python train.py --d_model=384 --d_mlp=1536 --vocab_size=8192 --activation="gelu" --positions="learned" --tie_embeddings=true --parallel_block=false --init_std_down=0.0161 --lr_head=0.00717 --warmup_steps=269 --decay_fraction=0.844 --seq_len=256 --doc_mask=false --train_tokens=675200000
MLP neurons of a small language model. Each row is named by its layer, matrix (up: input weights; down: output weights) and neuron, and shows model dimensions 64-159. Each number is 500 + 50 x the weight over its row's rms, rounded and kept within 0 to 999. Numbers have three digits each.
After each neuron's rows, "raises" lists the tokens whose logits its output raises most directly, leaving later layers aside.

L5.up536:435449417495524591508456498418515479433478488447534478477515392486433478494505511467558473507431504522507472545531485546480438509562532514465452502477525510517459467530540502537545529502473566502464483424468499496447542550498546490456538549549493537444419540426461519539469468531494510573
L5.down536:548551482540411544502514523433470423522628500465496510452590475492462491571483492493458442502440458500472475492481556485487488488621589576556597409484431451446558494476438544585465565514563534434451491484489534512482521429399565529431613471536503479527418557504497459520521502487548417450
raises: "7", "8", "4", "9", "3"

L5.up194:484469501554511418499376431513429517566496507533520503460554431409587497447482468433547547461436492519574563510490511458508496563535380507560531501482524468530500548448561478600411540520529485395487492558483549590494514492482433534459467511562449416439474520447424627459588483501566460535
L5.down194:552495485480476472480399441409438504434570569526483567512549498545473444535493476400497508405507563547512490511492472494477486547581405548494557516562556467523495449467551529452426499528497441455491453450478470560424568443469503561491572483484498573465438436496514477491459536560592460486
raises: "5", "3", "4", "7", "6"

L5.up1445:510569542505462523504365522403402503493489600445521545568530496451606452485504507477542495508530595467520669488468569548441566474528407529537538540468471514447516515538518441537476556515568498565452500476446438515586493580422482445513502542489523496460559421494398485525558514535523544562
L5.down1445:490536553423454521521576472445463485481568542475497568519569489553417494500443514464569479435520569489469531618536435535511474445631446497571616472445555511468510391527387505457420499475540514464470506483514493520509564491497491587504509556497486653560510462531543500512531473426527443461
raises: "9", "8", "6", "1", "7"

L5.up33:554470484472463544496514517503589548535516485521523525403528567431517474423547452562389480556487487488511492482484469506425336554483491494546489499462532442612516501419473549603503602547494513463448549502526539553441498582541448456489486534490468509612511523484383566483508578510456533561
L5.down33:440447513574512508474457447505370386453563513484494551549440459544546587481469518490603472423567438483463579542505460504632578390580540519468564467530458535434481498565529426513518476403532495506560482477409512464489529509455475490494493498404518494409534548504570462476595453443462471463
raises: "0", "3", "2", "5", "6"

L6.up557:428488413562485426502496405413461525527410546483518488474536483536598482496484539424476417589412526477671510477523465479518530549559498447465508455386426546523514407523626477390565432534436479534486503466536505581510575515547495469526518525498587460511504512557538452478464450490507462559
L6.down557:340468487503444524526504446484478454541548450334437471434606521492419518468431414557581467445467514533549527586464519475414580420573564498434524426549456573376516483578441581557446479548469461429607459552544506457522519538507571504580557502530567515555527497528516497617496416526466542595
raises: "7", "9", "6", "8", "5"

L6.up666:541450479549561483410459594491507552482524492452522563488493478504531529557535567469463505440478513400491525653506422556511491527531433484452547464460502589487465456467437520485441444553507458482362544509521438581449465531433544525420552518397480498520591533437510565435550531491535612457
L6.down666:434500523475468485537459493518503539448645454487403435543568514496476503482458543477462536433484487597587485605543589473422504364408497521468532433489504537461512497432427454534449502505462490493418537543542472528488485479456574656478509493419515559459551538560528509477501449544589438456
raises: "9", "8", "7", "6", "3"

L5.up1254:497419398623519413569512456460427562495469427507401483442586621521519505540473487560461454392586524446513516532465501534516588502537451481487497513480430538517538499455528538514435530518511407566495487392486453426483433532572528501555501519434527469450533479475549521498537483444470577440
L5.down1254:562472498517497462648502469553533473490496465488462524514492590474549558503537485495513394439504456430551556547591454502442476419457510517499464526567566449441568492483468514547583548509537446523550419448459472451553455500490499521612577570455448360475546523408519497539452443564541433533
raises: " there", " they", " it", " these", " its"

L5.up998:523509494516457498505483541449398505612469483444471503501424568507490499517529553546526496442521524566444531496440474580458432549534514486434498518509332502449444499560453499457453513505558564551550408498557455502599514577480516528432483458471465408483464494411514320423490480519458576418
L5.down998:470539484473531472475466547487458534610514509397403439487501497421560538537486586481484527480420565543463569515510520574488440524595561479548442583523406491473428514620508524590477498560561542369544449515485514433545534583555407490517504404474530505499424587494486387423368578544581590484
raises: "cen", "s", "sion", "pit", "tro"

L5.up1141:494455485568512444501487493492428510522500472489442543466552553538527503533421455481484482452461479503466552558441523541539521494546504563494582455530452466521473526458519561444527443519548482529502498382465483536524507518550515492531529488413553482423477507494538490559513506424555558466
L5.down1141:518535442476439504601481467470501437573516433450457450492555564397479591426557468571458483482448495517385563513578547540455447334552518441450443549652508471552454465550535632564556560524485460455537473415550454541541543484480472535555538565490512463523546478341539538609534495564539476464
raises: " it", " these", " this", " the", " you"

L6.up322:466546537540518595493551523521479542495384505477527513455575518492429448485536462527510506429509508452517570479526480471508474526519497485454481517495602482629605508409459508541595472489562505493481618474579518541569431572559529462564497514330567480529520454540511570487500480578470590505
L6.down322:542389512519447437544413488476405477522536468446603497505438467500531620545438544437412421546482496517548566535490458452577564532522534460476637560501489497445558494578568519522385466455513517522570488501544521468423504451442363616519564473566456443510638546424412430544501512457458502487
raises: "0", "5", ".", "1", "6"

L6.up480:574495516530658500492498491460435544543498484484466559527506520506537463557503466538490486614497461553454516511555581501565580489538446502584538464535421618440467536455560508614524425511405509535497455468509443524463570424495392528544540487518493463505534492564508364524506449531436455612
L6.down480:416586576450540461450529488486483517469541541470457448505484443511469456518549517519519510424544601544459378448518510504503539463630422533477469560417443565560474465607542502569390539487541498446545507564539564543478450608497535630535590477596556561534493389515491483484481550546418454529
raises: "s", "sur", "sion", "side", "sa"

L6.up533:476576582451554441526470446453413546485509529460459592513553581513466456512568520530528495478457495482538404474537546447411492531548496613469443507534492561503527598553471540508423474583518527507485505519549579406542378587488503434487495464564601552536551571478394484462396430496472565479
L6.down533:504469505480520508425432485543436437466520399436535493440504438548463456503556494475516486405472637526564551532532615508576562355663508490431480572577472515462558446452489491510489396544522485472470458456477544503502457522495441469512549475492387520452528403503401472503492531526471508508
raises: "8", "9", "6", "7", "5"